{"n_head": 3, "vocab_size": 2277, "bias": "none", "grad_clip": 0.5, "decay_fraction": 0.303, "final_lr_fraction": 0.0}
MLP neurons of a small language model. Each row is named by its layer, matrix (up: input weights; down: output weights) and neuron, and shows model dimensions 0-191. Each number is 128 + 32 x the weight over its row's rms, rounded and kept within 0 to 255. Numbers have three digits each.
After each neuron's rows, "fires on" lists the tokens most often at its 100 highest values on Wikipedia text that the model never trained on.

L9.up59:185147101119089127139110112081171137148082130085144119158043163128175187139148114121134140135128122193158091159088153066149123082138059147086187088083164094161069156068133087190089093202114132098101061168148104094172161082159168156087146145173127098144100096117104141156153085152116153091165141087098176127154140083154090180170124095168142127113091135073122111141133137156157088166155097079153114133130116131111163118151141178194129119125122073130108123100142094129083158119105144100125152084153136133112131102184160135139170151094135163063109132115150141083117127154144150164
L9.down59:110122229183088149132150080165114073198142128175102108122099101190097075118136093101187088183098111200127131117162109146105176124068138100109143153071142142148114140144107131134133120092111109096121119136118139131101123112080148149110179157108139132084109165135122147108138127170125121151191160122135062131156071160145191148091151132171169145148131081085110115093129150136084044119096101129123121142151069115138140176133062110125153177099117135117159161109067062103117159136145139111175145154101075167090155100159134068143184092144120115164178123163147093136145102070161112143
fires on: " to", "l", "ing", "c", "ed"

L4.up469:147119106106133157206120147130117058109129079113104126132137147147160124073136106113111175180138123095054126100154122131108172156139112208092137102105097165148151160115143143085157130147090162155173113176092111108169117143140139087113138141132184132142128124144129114151148157163128122064161081140135100126111111120121099163168162094131129124082143087071149098107132155154082130173153132128176137142098109078089171131151172127153138049097146118192110147134064120162077160132210145061115037119212083098148138158128135143114125117144134136157148169147063112114092180101072203116
L4.down469:133170160128149129117114098138143162143117156097093124121103086136092128040099148156178124086134149145086154119116104136143128113144081124126161138125110148108101183014113144108118086112146097194209140128114065068106139152194113055168141138091153159103107128116095223067119190148156123126093152125133139107137099164168102148096163182110140111150171128097128175165148133131143108118096122179163107120093157132126160101108058107145073102130096110176109194171059170125139102128097162083121168084107127103171121123141173102139199129138102168164160118126082131116143110127122107141
fires on: " University", " Reg", " stat", " ag", " ac", " cent"

L9.up190:177115149108148100131118121110077082133174159086133102190101172147139151162099140151116173141162121133122137118153114064186102128176191105108104134161094117117158105146139128128141136146156155081172124089189099098168201162116129094099140128111144137113101138102139099107141102214107205116176147088136134107164099102196143160090189136148112138099104136070115125145112171129161134043177112114184110084115080101103178148099143143107124144132163118156146119087067120196130107127074121081124102142158148147123142133107083136164094093107162144073086074081153161193112140101188139171
L9.down190:133135129135121180169104210131117113169169111112123150112141086086153103099096177124147118100184109146140194191130195128107118155159102150159137081101169089171115131189114150119116132125118081170127102074148088163141118125177174118159129140124149100132101182070191132155057144126109088098107095091130111134079167123115109104144176095077088120137157114108143027127139128104083132092119136141140091072114114129093212128179106149106105122122161164162116031190111111100130158113140162127118157139126143187177119133113124082113166095094109111113132161134109138094181100187095133108
fires on: "ed", "em", "ud", "m", "U", "ir"

L3.up664:114100127091109160157133150099130178128108139106158204075123137136176160114152129094106132137159088147144069111098152163182136130094095099077134098132109109121123049025155117100128128176068123147132136088108111145120157136132079182106110109160141146108153159132082164168156194137174156113191141179080145157180139143056142173124150165056103112138085087163137120108119116080071113138092102111133075144133184101120094143110147143174163109132100121111140112134177144170190082141162056123165165135163108132096158128110140121109221164103112135111110160088085110094098108131120147126
L3.down664:168111138133095152154107155060143080097132177157127115077120138133119149153153121180106111136140120164102140121152085095078169064148105173091156121129149154089126099154146159088195122128110140140140126128142116051164086097117108125154144156193161125119153073073140112145088125136110154140129119132029125173110100198184112163164154151134135072110164149057192123141123106104097128124110134105137109144169115152128184130142161141134171063112166106181138157121172142124096105169151096141071106131183121133168181107035119122089073090082149162111117181111075125152094167114122172124
fires on: "-", "|", " [", " \"", "–"

L3.up206:129132144112138140081130126123108114143150175116145098117092108141127112077167173148096144179151084158078127133093086137086142061156143158163141116154066145081124128119123085101135062126199130148081076102186093152149179102136164148108128183092096184127176121129109081167145168203187200108091129108183108149122081136119120132127093060134171102096087153105155120121172104109153155139170163071147147127157186144094160032141125075167137177114083094140123141117130121156132108099131099103115061153155115116106107107106106104165134171116145133092094136086097093167090171122125162164
L3.down206:151182154153161142099137164062178196130126129124146182082122174108212154146105123081187146138136081136144090104136100143083131100108115149149111059210102110167157133108149152128097146108128095160124139126174098095099119154118140089083109093119160177112185152098132119090193093154109156154122136087092052102171144116106186175088112119134125094130105121138137162167105091104158088133084163104095173080111139152111110146108159163156133084128129134107092150102077108121161127090200170090148147134167153130049104115143112153096132133138084130164149099117076125172152096154047086118
fires on: "P", " P"

L2.up206:152142149092137134134059099095103162085107096089139134130101163132156136177197185127108174107171114148154166151138087146182099133125108162090115142139125066097151144116151074162120120164086170108154109126146093180193121110112103112093109147126114172128136123176053112124110156123161152129133106165098060158165179106099103168117122136067147051101122109081093104120177118088078120116084174063155081118174181131112157109150093121167132129124138118119088105077090119183206113108116127068132097115098109118119163153159139129132156120055141168085132167123071104087100071144137089098
L2.down206:096105131144139121074177113117157126140123143159135116147159106127131146122123097099177088152115117118116110092120141137076129124144138105167158133132147192106112130147136115112135145147138131125109129156112000092084149092121127154145141120117140079133079115119176131098255126140084151156150136102143116120086102117172144108155112121115077172139154122150115122132115147159112128107140107119107146115160122112109088124130148095084105132151124137133142137111133113126099159138121128154098148136155144131109113124089095121117129126128148114113123125142139128144164096138100141166
fires on: " Ind", "ud", "'", " tr", "\"", " Tr"

L9.up34:157141180082132184125149131078161115096149150129089046156129156221134210130180157147098103177129051152136158166139134147122140111138081144118143094117131176100153128074138094162129087098100154185136112156171076162123130090076182106180090089118111138122160145140106082135163149168143151149127089134173148110090164128114121156151118147076090093150153146103155058097151170122085130142138188064166140182138119133083098148075117065128145138116079127120125141168097120169168147073162115083130081168123061099115140116118132144101124106142116124127087131127086065097141127108097128098
L9.down34:141124123121139122114107157128135117046142099134126114156142115140153157144159131072177075142178113117222159080109175175120087075123119112139152104114112131101159196145149147185098137112174173101102093129142182122143156159102161135140142115213039154090151144098144118161155118089126158115144106148094136093182022135097101131137135106166085139092173110118111124083120135125154178079161140118164200126156117127097086136173136095112098094118176142096119120079169106102142125151147092109111159130174094124124091055142126125132157141171163196114055129143114111073087141156091135123
fires on: "gr", " tr", " s", " gr", " ass", "'"

L6.up286:129153189075141157082114165142124154113174134145136127151121125140177124075091162114126149070142082128055081134117065098137095118182117167181158121189086062128121093123136131146124126085122145114129124165146086129116101093186187141064097128128110109065172181115107154142126142167180177126079120153160144145089101143157160062095141119162176107147091186113127103164120163149090188169103158078138143140113115132033158058198109152146093123121152094101091068096162146105161141080109126124139118140169127083104121139098117125108158112084106124095090097142105126139111131150132166178
L6.down286:116123111157165173108137193095182149133091154067102049139155137164108166074103089146086095123092084119111160145137159119113107176151165066155087127179162175088141125152116109099052157103158119112135154161150088131129068072139138137117087109117148153112124130117170188155028100166110099102115116121196085085107111082082146084156123131145125095097128140092185125082107208168130132121167080150078150120180108129105149186131144148136147124138137127072167189115139121136112089121127121161148121144114200135095142158095126094142119150152099126156198099195138115122124152141108143135
fires on: " D", " J", " L", " P", "c", " K"

L9.up159:101157170135158190132128146114135119147180127128090119108119167157142162169129138133120106129140067098131146091140104155138078100091079083073108105110105141121105123083151128109047111115105158135087146161127087172106085170097105143171073123115139104118120214148160115121148147190138107145090110160104111107133103184131146192119107093091138100161136113109109164201151101111183148132079131115137078152114136074138135123149101079170086143117101155175133120149132127163189130171224091102136142152161106123133165137051126119181134212084075104114095091112107078135095189161185106125
L9.down159:046143159125090215180185219124146133120164129160102094157138141159088126131116165135075127109089117137118126133156187150125151102097154176137137112141147117138117146150111150129092107153111135142158122138112116078113026134127097131150163158156093155069125122080130124053089134132131145119108095051109133093090086135140161131119149119079071182122166155124136119149141160186102119107106063115115092130139137068106146134115105122107079110144103115122135152128113139133165147148094059132125119121120145057162170156158183089170150176136139175080121191112143069092143116199167173172
fires on: "-", " "

L6.up493:121087076156086202132075155154129112121143123121121094157118140163120151113143181117110141130145080116113091108150111098167156132125111183107169174141078136119073129151175112140106144114142167170171125145162119091098109105126127124114150125124124076101114152178037102148172112123140109086121129119120169118105142115065118108155152118095155128117124105135141101144170201128076094108142201068156115157097175156086124073115146121122179190121156131146088109122080177105107103158168113147063099112090147087144050192083119117089127137172142025071148140048087100089123141142117142131
L6.down493:119080200071124048087097157103143092110121123113149184131135108108107124119165103103073135128117117118108126147152093165131111117117128125046143068209157151135161121096158195127121098173117113174113097168093134105099119159201138117190139122162137128143175144149106071113099116162182126095165139159143113112166100137089192162135099087097117152138148146141137150119148104137138087186167114143093150129138135162109105149159145077087101077098148124152101132100187106127125108156089086082116130165132112117137125098165111177149128146161118230133103078176120134077118103040192165093
fires on: " s", " d", " de", " gr", " &", " c"

L6.up484:158145102138156118093090105115116171115149111109167152105140172145062116140128166120103158102142101163114069095112078119178180184143139201118094175123150110145095120127105112103108083121150134107132167111166110077113125116144206130116146144098111133028127114132141127120135155155165142129125078162131105121105134151141181146144163124102073030140138085107122097168146092117196130127075149127188074059116149066100113127111137159135134117103160146140117110148186071120202112101108161097121157145140122134089119160132191099214133083056135164114078143086106105142090081127123120165
L6.down484:068146138098095156105171175090155110107125222083106067124107104099135082151142090140132157100107142092097135147122142106134083083138116163155147131085146144133155080183162170148116137141159094130150086155123137118105123134192130141127153069146140122062123163080094121092105106130120096140145129110169172068145143046097114140143096185162127172110163129095161164149045176138135090107203118122093160188170175105104162121176112094098135165156135122072170119145102130096135067129137131139119126086082108098128086152136192168141145187150107091136178126178151169100137117175114093108
fires on: "ig", "ob", "sh", "ag", "b"

L4.up664:144164137147148115155093016121122141147084068115060104091111117160115139120188136095144123145142131112131153112112095104093157106098153098181144136179056171126136134109127118188079100082185178167125073133151141106139137137101129049112118140103071125078113124148154106156153127107122194092165131140142187097135139130163112129096127077136162057136096104099190101115144178124161150084075083105152140143130144122141093165199131091156095128127133198149105085100127088165147079194126095106117096151127127125116169104080130124169131130151109162112076102141106133156094119074087096179
L4.down664:181067139110134184091092121148135190148116171135118115073153093099127083162124145065145138118131143149093097159126182133083085107096114075116118148069203074055125142163155172101107098146087137145087170138086156139141109123117126140190111134114120150109200131083113161208103206147125185107157051148147094121114140157140132181151116060089142137129133170163098152145096165107130138160121091144156118076098163137148170125126103172121113200102195107143168075171112083125134106124162084158142148111093162118142129141118185098091121149097103086133131121130117099133080139116159122145
fires on: " with", "side", "her", "ater", " later", "uring"

L4.up630:180163134118099141158165125059123212162130162108160203139127128134163211130133113088095102124152123156118142088119127059164129119194115104097162116140148044115097089137149120109048125134099128146132141114103112136166122079148161111084108166151112154127119091143141183121166134146124123090147105067094096141112148139117140194065161122096170130122111097101157088170191111102182136148135149080138099103156168061085117137151194143192131110120090044141124124128097154132133085212113139104153132130129109150131136155083107151145129145059120099101161163140108086069116139127102124156
L4.down630:130113143142145106154121163104158145083108083129137122123155153117180105117117082158126160146140088096129076080151121158168096140134098183116101122170085116193140163104158101114106113090110188107137073073132200131128127156169143153141149091108131156071133167070127126115000109183119088061191146096110108141108179166147184093145135165106092118113145115118112119131095107157128163115126112124136121181173129127122125120153107101074155178130137142168109160143112116145144151101106106117141144167168131039108117143113112137132131156102166159121141112120102153162088115201191093139
fires on: ".", "ist", " to", "ed", " of"

L6.up225:126157106134142123173094125145126117146081132140121220129092141182151127134191114067115177076149075122102142141053166164140157145077128155140103141122107168130166109154194115125126100209130092171148110132185103146164088086171108089153158103115096132157182087093158118159157077136108117123133065115096050187078120180125071194144181112085164159053130165124086133111122164138138095065145143134116099114083096152073104145153144150173092090170131122155113130144092113131137130170148124097131124144142129107109113162111163151141174112156169155062184168107137112116130152122120132143
L6.down225:127087107168112109131148112125116166135115112138147176099120109156110084150046155193098078158143130136136191185055049120177127147096099128139094130163125132167163125139092126131128117159115109137210142083127124134136167047150162130155163058090120165147167144145155154144135164075095065116073132115114113185116090169118106157126133110157203171137119178127082051139116127158173087131090139121114116127189163102093130101135110117120133167118121157171179100123138115154067148121098104082131151113166174106108156151112151198139132135161143120144120097077142099102083056146095094127
fires on: " r", ":", " cent", " contin", " ac"

L4.up337:084163095143103195122114107184143123107092064054119168104107104126069160166182121113134152179131130178126098094100074132119117147118141076103118137138025087091103171158082095170060118122084180194162089114149135119150132113113091144122136152121127130116104160170129097145159127109129162115136128161176172125153118168117109146142136081100136132130126131092144134168127197129138113126050137167209139133124142136158118120142121158129105138144151145134144139158175157114087090103094104169106108171085131066160123134067154087181150193059115068160098139100096122107095136143193120153
L4.down337:136146163092168104147185141152118100114134172110175135171094155161143115200122180095135094128125148129194134158074153138187132155137097076085042080135101125137151100132083117170130142166128105075126149139066142157106197132157188136146162137092143125180079165128127134067186104131099066144067058119064102092126149072098143149158117082124130118115062118149139123170128087132132155120144131111194053131181113144121149100084148127053046137112086171146096142123144141142137152119153100142152154120140177147145177167141123139119132136117092139162100120081105122156141092148116125117
fires on: " than", " to", " that", " wh"